config = dict(
    n_layer=9,
    d_model=320,
    n_head=10,
    n_kv_head=10,
    head_dim=32,
    d_mlp=832,
    vocab_size=8192,
    activation='geglu',
    norm='rmsnorm',
    norm_place='pre',
    norm_eps=1e-05,
    positions='rope',
    rope_base=2640.0,
    rope_fraction=0.5,
    qk_norm=False,
    attn_scale=0.177,
    bias='none',
    tie_embeddings=True,
    parallel_block=False,
    init='normal',
    init_std_qkv=0.0228,
    init_std_o=0.0,
    init_std_up=0.0228,
    init_std_down=0.0,
    optimizer='muon_variant',
    lr=0.0179,
    lr_mult_o=3.0,
    lr_mult_down=1.5,
    beta1=0.93,
    lr_head=0.00976,
    warmup_steps=200,
    schedule='wsd',
    decay_fraction=0.947,
    decay_shape='linear',
    final_lr_fraction=0.0,
    batch_tokens=131072,
    seq_len=256,
    doc_mask=False,
    train_tokens=516700000,
    steps=3943,
    dataset='wikipedia_en',
)
MLP neurons of a small language model. Each row is named by its layer, matrix (gate and up: input weights) and neuron, and shows model dimensions 0-95. Each number is 500 + 40 x the weight over its row's rms, rounded and kept within 0 to 999. Numbers have three digits each. A neuron's up and down rows have the sign that makes its largest values positive.
A block is one neuron, or neurons of one layer that tend to fire together. Before each block is what it responds to, as a language model described it from the Wikipedia text at the highest values.

Capital O split off as the first piece of a longer word or name, e.g. O'Rourke, Own, Oil, Ouija, Owen; more weakly, other opening fragments like Ko(irala), Vas(ile), do(llars).
L2.gate316:477523446528461510563494564507538431437497549470450490498503476590488542456499517524461538497532538490490537474551435523516529499443473452528481541502529407509354512566509477563511509511575456489474485443470470544502518518486491510528563462594534577449476547502543478508538466470496469465
L2.up316:467548446443529463422608462543484507528520504512562571550518511549504544476500526477471512557510479477527538522531462474518610538507505460476440505520503422475407504500490516458552531483426487540500434513498474550522437492506502455420479459543537488528599528524457508506525512487502530573
L2.gate361:508453490506498576471502520487417450490456460516517540530551465528461525499530455524544516461492563500553493520480486558415506455563530497435501522480472466425457482483483525445491466517526444534487527543540430491486490566472516491463528453505550440497532519493477443483552471425500508501
L2.up361:454501562529459525529485400495525516463428441482541506491506476571518511515502581457508431494481490533506502594518573488444431507588447484480498525469478522504512498501453498456542450458472526449493498484427525523512511535433492594465539482519534451535577470440511467418441455453482558501
L2.gate376:470528422519525508439487513533426493442511464526452506474479529525517553501534451518494508475548514493496469508463449446470491460460471504454496519478498451548422475449500522461487588361472521507479498556537550515505479477457455505428444458473558538512518523488469463505490460437597507497
L2.up376:484489431474490477554486556533501478494531478520486527543503475556508461401540526507539517559513568428467518502551513441542494455454540507519520445482506467525469507530479445486466469526488490495458497513464499547488488516545495494396546517537554494394489456500484520478465537553540491501
L2.gate404:427486486422424476550440440528472496513576523533489464576435476493488589544482510524508523445514467513468540474490470445546453480536460530540475508469556478457511543491475501512516582528530514540475451547551575512376488484521468483538511469510563577424510504495493500553493509515515519468
L2.up404:495502434450488502510442481508468476485550525537507490446539536456504535515420532478510491518510442513461531499546482490478502555452499550500466530539505470459488515555518424478483426511545437527500519519475502522428557459494507476527456449503445509496517527400520537568479547512487492506
L2.gate473:514486504573501537430459480498433524555462534441518566516566430477515492547515453467463575497532459439522525512474457471546538471521517517463472544612509500472496548453518529533528486439547449481520603493460406514503439505471527509501527481503512499451441563519466486448448509527540576499
L2.up473:462439506477522587502492475463447467546493525521472521508500516537499543505501451487440520576448534447493506551498505469496497466530589520567556397513468510460517495525465557520551504535495475481454541539530490458494438529504574499443531571549486522462443536513491535407476535533545494429
L2.gate611:487474578522461512460509481547465494420451520474481531483465459552460486456534543554482445531556485551546404563525496494508492460492501419457526546535500436497516478467425511490473422497505490508578526432571433474533491432479567528510544515556477511482473510499480438453458515543495466549
L2.up611:496493521514423522487435490546508447453466566450467586534521446530487511446456525478502495458520557549487546514489564549489528389464452513453460476460479518471526492534468495554423550517493464468461474538521501514481527464428591528499575504537528456429517479518418473452512602523571465540
L2.gate694:540429457443490418502524493451455495404482542535503482552507513528485547418458480576473471439503482460419504514423502503414524475469427549468454546473487432508488429546522401523485484485560499466514533482399575564522503547549462470517475513503494512496551487541497557491459515524468543520
L2.up694:535489482495465463476492556474532413443601477540454457479524518540454498483472504510477546485469480534473481496516585546482521482524461461564541476529506407503458521421465455560502577578498460493513518559509496489477504530497464473459510518478447560522567463498526526530438556466449537439
L2.gate753:492499398489490465458476467460536472529444522480509494453528637479481476440505520498508510470485467477498474574472468466512503545533503500468439503494549458483478496460477559500477500458504468488536517452438548500476554594511516498478427448451484551531516460563543479484532547452498457534
L2.up753:481445449525402381472473469469543426464565596467492513467525533511455522489460509462447511496454502473531494511478551574528543484510508489451507532473494556508499476510467553540502529515463451466483545485491558555410569559530468465489516502492513564575455487467468468522494560579531463599

Opening piece of a word split into sub-tokens, especially capital O in names and abbreviations (Oopjen, OBE, OSB, Owen), plus heading starts (Des-cription, C-ertifications).
L6.gate615:515568408491403526492577512466447500528505514492519504564461506496490535513425544507474565506469513463522478500534472484562540525485523507491541518436486494496512500459446472475569444454525463602564573541530486493519543456511478486459507485539495498531569496535513495461501476545469455525
L6.up615:512405543448468456473435472493475477515506543436452561553451488476497532497483510494498485581514502489480545542542459562484501457548528509525546550495498490492490534586495517498526451530516468555486492511523488533468505507474526534534526494523521464523585534438508435499504463489564459588

Short word-piece tokens, mostly single vowels like a, i, e, inside split proper names, often foreign: H-a-q, Z-a-amurets, K-e-ith, Val-d-és.
L2.gate115:534471490532538520537510522519565474518505565519491513487555470510540493444437484402525554451488502471545465404498494461600483523514495506551465517429459481490512456491484457443555501505592499562520504476506487465448489563455513522433511523468518562446491492552515504570416584520559493486
L2.up115:479476456506585438502535427448577522561476548536478514403600491477531476532483558415489510455399539518510529576462562428473530564505522529510505530532553553559481456434527463595494507454553494531472537435556488549495433490429447500494471423479600525478494469483514520538479488438543563454
L2.gate188:559536515491523493513513503579454430498509558523444453461548471509523467536461550450449466449503543486536513477444447535497490478541404543478547471558481561505526473419430526490500531557512521519475491573538462480510453444505504504502496528434555540532488474462513482537544531492551528418
L2.up188:517490573538493510478565512535483500528488450509459588518468534448498554510552505449466513518388521501425475545430548490537460496483453471553515453525544516507526418494480530518522580502511507486515539477527518471551422511469568561477477511539497512485502510509513547464412428477521474462
L2.gate333:538475479510554549465487495485497507470497544481457461489457501540534504520526536522478496479483505572515506513503514532465479527470459549509501443419476523513576456407459507522462413554578576557448508514497486509581567472415533522521548510460590520536477520561454554484540486431457469509
L2.up333:486597510538495497521501478569519563524517542562444590459483484523524511546476450525506466459482547555496450441493464490485482520546507469556451473415532473518480495479477442516454475526520550522422509512514526368487478485476501477488565503461517547512441495542478523512431455460474456430
L2.gate508:499465591460552465477503537471506454451423559516453537541520514479491477492528527479551564498434448511498530529529435475430454547535547511562493542540502469563517468512505430514496444559463491525499498499513504498524571527481558554504474482449524509520498495510487496452443526554548442485
L2.up508:486550533563558528510499539531487478564508533458465541492488518513544464592496474543501542491435536581484481507503362474513544447561514451548394493503426522538541511523544538523535466498544500502537525490494567445515526514520522476526467456480517453463550421536467457551473511540579478509
L2.gate598:517453501529497509492550536449594555413524466444556626506507543503443578491509571513475540512494496473510496564471453440459505531530503539517470488545564527527512539497530480435492552470483480571473416518525476519462479500512460546525466519542515522447481518501452440518473502519481462539
L2.up598:488462542473511530487536566503512576512541454496494518584508552499495492507527575602508511500506536485424440568475424479440470481461537516515487500530552527556494492507526438464496513542456531531488472499534483549488473464466441536526446564492514538458429517553485514545543534469470539534
L2.gate660:559466539423467533574506475476551485420554532483433530582550549496508505537431446501517539553426527481486586549519504524452493557545526502488396546509508518573493600501495527474444484423477500469554484562505505426531535470474483519488555578556502471501536494464501519494471495488468546492
L2.up660:439517534483544477494497534450500477578580486475499510512539457537540467402526545485472448494412520488477495522443515526444489546493482546487471489515455528490538447503479509511464539456523526487518483520521494453558534475450496570570496534490504539482512444498512450469447520540418511495
L2.gate773:545586481519522537488569471556462494466537524538491549528488518496459475469531455520518534458438463554539478559470465439507556471433427447560541482467473517464512493506496531534491540514447564413536489455451544579511507480458565510471500483448533452511532542472436488489542497487528530503
L2.up773:519426572524495554414523526542530466504446541499457382559471523445463550456504542539407519464530432423427533557477492496556513528513447558451483488449500576573424548513434542502500484532424479504513554522513539479491479492494497527499496467481536529489529492420433456455522487504517463478
L2.gate775:531482514520528500567453456492435504419530440484488398398530507546356429519501600503487521457508560497511516542449537484449502527486485510582439525475491562485527456469495534489495550493530529429541551461514483460545510515395522616519453487571475443473563443480456508458508520541509502554
L2.up775:498534491506552582405543441578541499557603542533467490516469547527474485562457509531453568520514504419463530508500508541460508503481489572513536464451492499610524420547518512557436463523484614473529469517514400537549543534564546503515507449476503523592511494548524559498509472526498525464

Words opening a clause after a comma or noun, mostly where, also when, while, once, which, and end in at the end of.
L2.gate192:488502513466525513547505568502574478526447441488522563581537519534520516525464510416537565414464445492518491529546500500443482482474539462511482505528552458510492505438487552498426496524438586512582503516460528519502582434509500516538486461422408483439456443458432458507518539447495600555
L2.up192:507460546525514531505535613560521451502454543481494461480486473437518510531497470451469509502537531483372486529509504522478554500492420477471495544510498509539493432469486543479475514470448471470513436563560456566470481495456509524523505512444465487413542475536448556430481455463429533563
L2.gate229:435539450459491600476481425469456517496557543564532473567513474519535497442476488493475543561474467507471501526512489534510503507522530580455415493456478475495469530509529571524463498495511504536521522548520593456458515544450533549509492517552542591476423529513518585507483457535516529514
L2.up229:502494458520456485608538481479548458505547530542459563511573524523508549503506468505436497495472455536496511437446509522498439575547468495534435475511565587455531494557513527459430438507551482509461483461533476509488562456453508516563552419528447564474570481535546522393582451452484515558
L2.gate314:530504550565475450478529435524500558469486412514527450552574545484406481570499484518488587479480443514481523449455518500446475540486507528568498521537494486455467517495487401469510481518444564490462435539502570549491530458528580420480534514454526531435500529535501490526554441536552507478
L2.up314:520553502491504508507449439571475528525434525494491551511526494533424490535506504475456495528523581470485439492492488507496549501483531544411477499435461534465465508486536463492599562480475517464547546532481549483491497500468525558532482514489472443406521492495456538525446504512468491526
L2.gate396:566443485487530497516492512562557516527564591446456520497506493501464446551536456519586542470545508421481469517523579453497575472564469506495463506516406483532503466501542506498420506484427462500472463529399495485518509538500514479473517513567487465544509554562469514476530448481448495563
L2.up396:465516426464526463480429523538521451485506535492440426455475504454506473433524517450525499520470538450519458486471483460519531454511628438482476454501531418482487518515553531433493429457487550515504472571500573483497543493491441477428480447474488461492493461525506468552532536555491509485
L2.gate427:453524536523488496516471470525501487552497500512492450600482437457560428495531485490568503548471495491484571523412525427499423523609465472488579555542487526519545398532540558530523430518504495441502550537474514473535499451551484481455497389487538540477462499414463527556530518541512475514
L2.up427:459451525557500534488496459587459552610489529518488574476492419499515509503530495553475485504477451481515496435490546515525505498558533524484413453526522551535477537537527481485519571525502496484577538571435444507435498487501540456468605412564512501459462501531480502498493469439534526506
L2.gate530:532522488493553549470480536486528498486573472472536512502499479531526517530503450597464509502456509503498564488444550440486531485477502537494517478487509476509495452504399523421533524616508496548551469538510521610602549557425487500519458389493527486384483491517544486557596496509491492497
L2.up530:520458498431436497473500457443512469569443433472500499515522545547467446604408530534496479470424553535530479499453479564487503479520503542546548495457509452547494487500468544532544479501494439491512472545527546515511545540495539495532560467512512525474487494523474545554547386487461532487
L2.gate534:488567491491512475513581493510549542506487505558468444479590508559482464513484464485536512531501424480480510569543586508524492579549513464499500519488467508501506458506561442631436483568509501494525514404479508529435469464430490518489473421479484490531484472449518528504461465460519545488
L2.up534:529501483486521581447531500532471486468579503468474474450516522516453422473524452470454595522427497498563447490422553478498472513506466481471454561515454517460496547574506502612557557438501560449556483508502502492474503420454535475427500515480542511554501501596419501543508494502521442580
L2.gate803:491479452515481523501461519405556594455504525499488486462520547494432514565523560512548531478524503543504459531517487587523538501518503505510520552475491531485527493475548458485533518500491470491511492536432505544537484454537496409540587519577517581496465514516611543526545504565428494516
L2.up803:463520477536514522518443527479540422428475548524477483438527448447494522468525496564500472449525493541453500513455528469578488599439574458515446430550577483481448511449507474471545466530407529524569446561536476487522436483508462450475522538487547513449433554470507548582544559552478554512

Words opening a subordinate clause or adverbial phrase, such as where, when, the way, at, since, and In after a full stop, plus table cell pipes.
L6.gate172:468518459504404556568515462528474439476547460459487526518502472474480501476431518476483516500490496481482541446472479448491481537489473503547586524549551499501428475567529513449523487452430478514513511601463506439497538575458480473499556388424535490574546492585555514485489435508541519570
L6.up172:456494506454492515534497478562541510432491526456515538499488431479473475478501425445565547490503521490509480464465507483400468472519511492528560485561443569490513498458473467475411440554493406442480460488460461560525516564475459506552526393564488470503442533509501461459472513532497512434

Inner pieces of foreign proper names and codes in lists and tables, such as d'Agosto, Vujović, Correggio, SMILES fragments, ISBN and FIPS hyphens.
L6.gate332:572426480519537452529446561496468497540557463495458491448498518503505480514470438592512409482446471491564534559481409416477457532452436522466479517499509432466504511514490471466510545491520477514428536489531494500468566516491505556520560439498544545500544493531442486464496560428525486489
L6.up332:538491487545560464497483474525544467543467441513506602527473464440486501467490462542520477502454514556477448526501464535458470417476483471465506472443511504489527517520489491574514524476456525497515447384437483484508439468530521489431458429476544483538564568519545431458535425519585543507

Tokens that end an introductory phrase and open a new clause, such as commas after fronted phrases, that, where, which, and the end of Today or Eventually.
L4.gate40:464475467544464555508582537541476424552434484513465461427494562543509526476464505521447477607484486507440513547482433449543473551461518462457477506573475521493479480517540537516476517508469511490511566503530492479539531537467537497571541447493475438450472449545456482543514462551546515456
L4.up40:489468468382563483464505493559459456509567521511485499495448551488468503479477493519458498524502531560607448430461517526490465461496473475535455536459506461484501498468522433511525508525526530437533439537474480451486537500403534430430564437514572496428503566498485470525454522524439539460
L4.gate143:494552500563460560498521497526448451405439438523526477545503562466469520561516489546469512489522535442481543553510480546431490605508509485491484507459478523424446464493466619497465519521525461437497445579503470485486499483514515506449502497489561504501566492494545499459418517473537508471
L4.up143:502456499497542469504521526529494546471465557521539498540507526483554546495527468553478526563580536509519481522468581472475491518389445563480433527543494420474498536469510453516493529537522526559526504481452527568492545468472499516463455552519499461422476500515501506463535472562454550468
L4.gate175:530501450475518557447436429555498494496630509493498491506595534516510509523509537483512495475545524531487542447504451502537462471527479507550523564461497540458477572522479458475478488539491495487533525505545511511521475559523501474506523466551518549403476472495600495533537495497496520457
L4.up175:494453505561505528429443540532411522474495458509456458540486492542514498548478511555520513490504484525508502569518528417524472508466510583530483506486477530474514562555514533539508430574537511502418424473550517490489480513467528438534535550482517545481422469455498531593515512503458518462
L4.gate310:486490480464473499482486481518514485456558446445532469502543504495532505467566562480516513524481489499513474553464518588479452485533551530448487488569443464540514511503545507545487512565493503487480460557448500470519547559435488458476522548472457565556528474511512564555405565459436468430
L4.up310:476472537557462418510499465567532425514558470448429477451523495427544500503536486484468525516581504464510493442454506500498547491541447447461519492453481471470523499492531495515422479555442482450525426531534494502450511540565470452526595444519476573491524520450512553507575493477466529509
L4.gate414:540477550531526534509465571471460561544539436533499522494551521463533549501494436546543552461511515504494516398493545492468535434447462520513438535490474501396453530485480575501469560443496491549426445603537443442419532502522478459495534524494528517453539487445489515487485473524506484484
L4.up414:495519439508539474504513506553546467499486456514494433512460570453480527488437509559487574544525475548492457452501425527549518488540453456464533498492516471489478509508509473401465545503535476454425522518506491549470484510470510500573531491497519488542450402446489561509472461480470527494
L4.gate492:492505523486462569508514493538498489555461397512467517565516559495434522486534446528465557447473448488479489434523520529449478471522440542493500536437466552501464370502520629430479527518532437484443465588411462489477487486450404499516486521523417530490526485411510494509523429496489487539
L4.up492:444459506458543491564466528460582474522478518547524473560541437457426442462547530505443502522479540574546555504425459477535435517473430499479494517549511484477484503459488555466552462483607456485476500551528503515471502517457488458512585551512478469466506466519466488543517516476510489459
L4.gate736:484417573501495437542490477543537495501535461407472451538540470508546490494533471499427469443552469548505448506505516555503486483503509458572547492537481494467448427555448548432458499479543526518473496486457450511543595436505515455442431450523486542568446440490578516531452432446523454501
L4.up736:494449501463473509506500549553513498500487506490513539494538522463531519496572490496485512537531522548511465465506447440459473456447486424512508511505521423477490479481514451517522429497523580506567428551414463427473539530535475475512464494515548515554483527449528504490497421510483615467
L4.gate778:514522421443478556472580516511575488506520512555495536509450522509519493541487483530445484539472534468490491436453476489461457495509456546489484461464501462527484503522491515506455470534522501538477556583536518477493446480503499473482515529495549478525500548429544492506492465520483440521
L4.up778:471485544521502512543444484559559547492406495520448568584485450530505473519526445514465427504402448526530498508527551444538463590457548522407460530541506557510419423452584484522522486522483538527508594537494554516516515538527487495554517493402527484490498497501485429502526530521443527386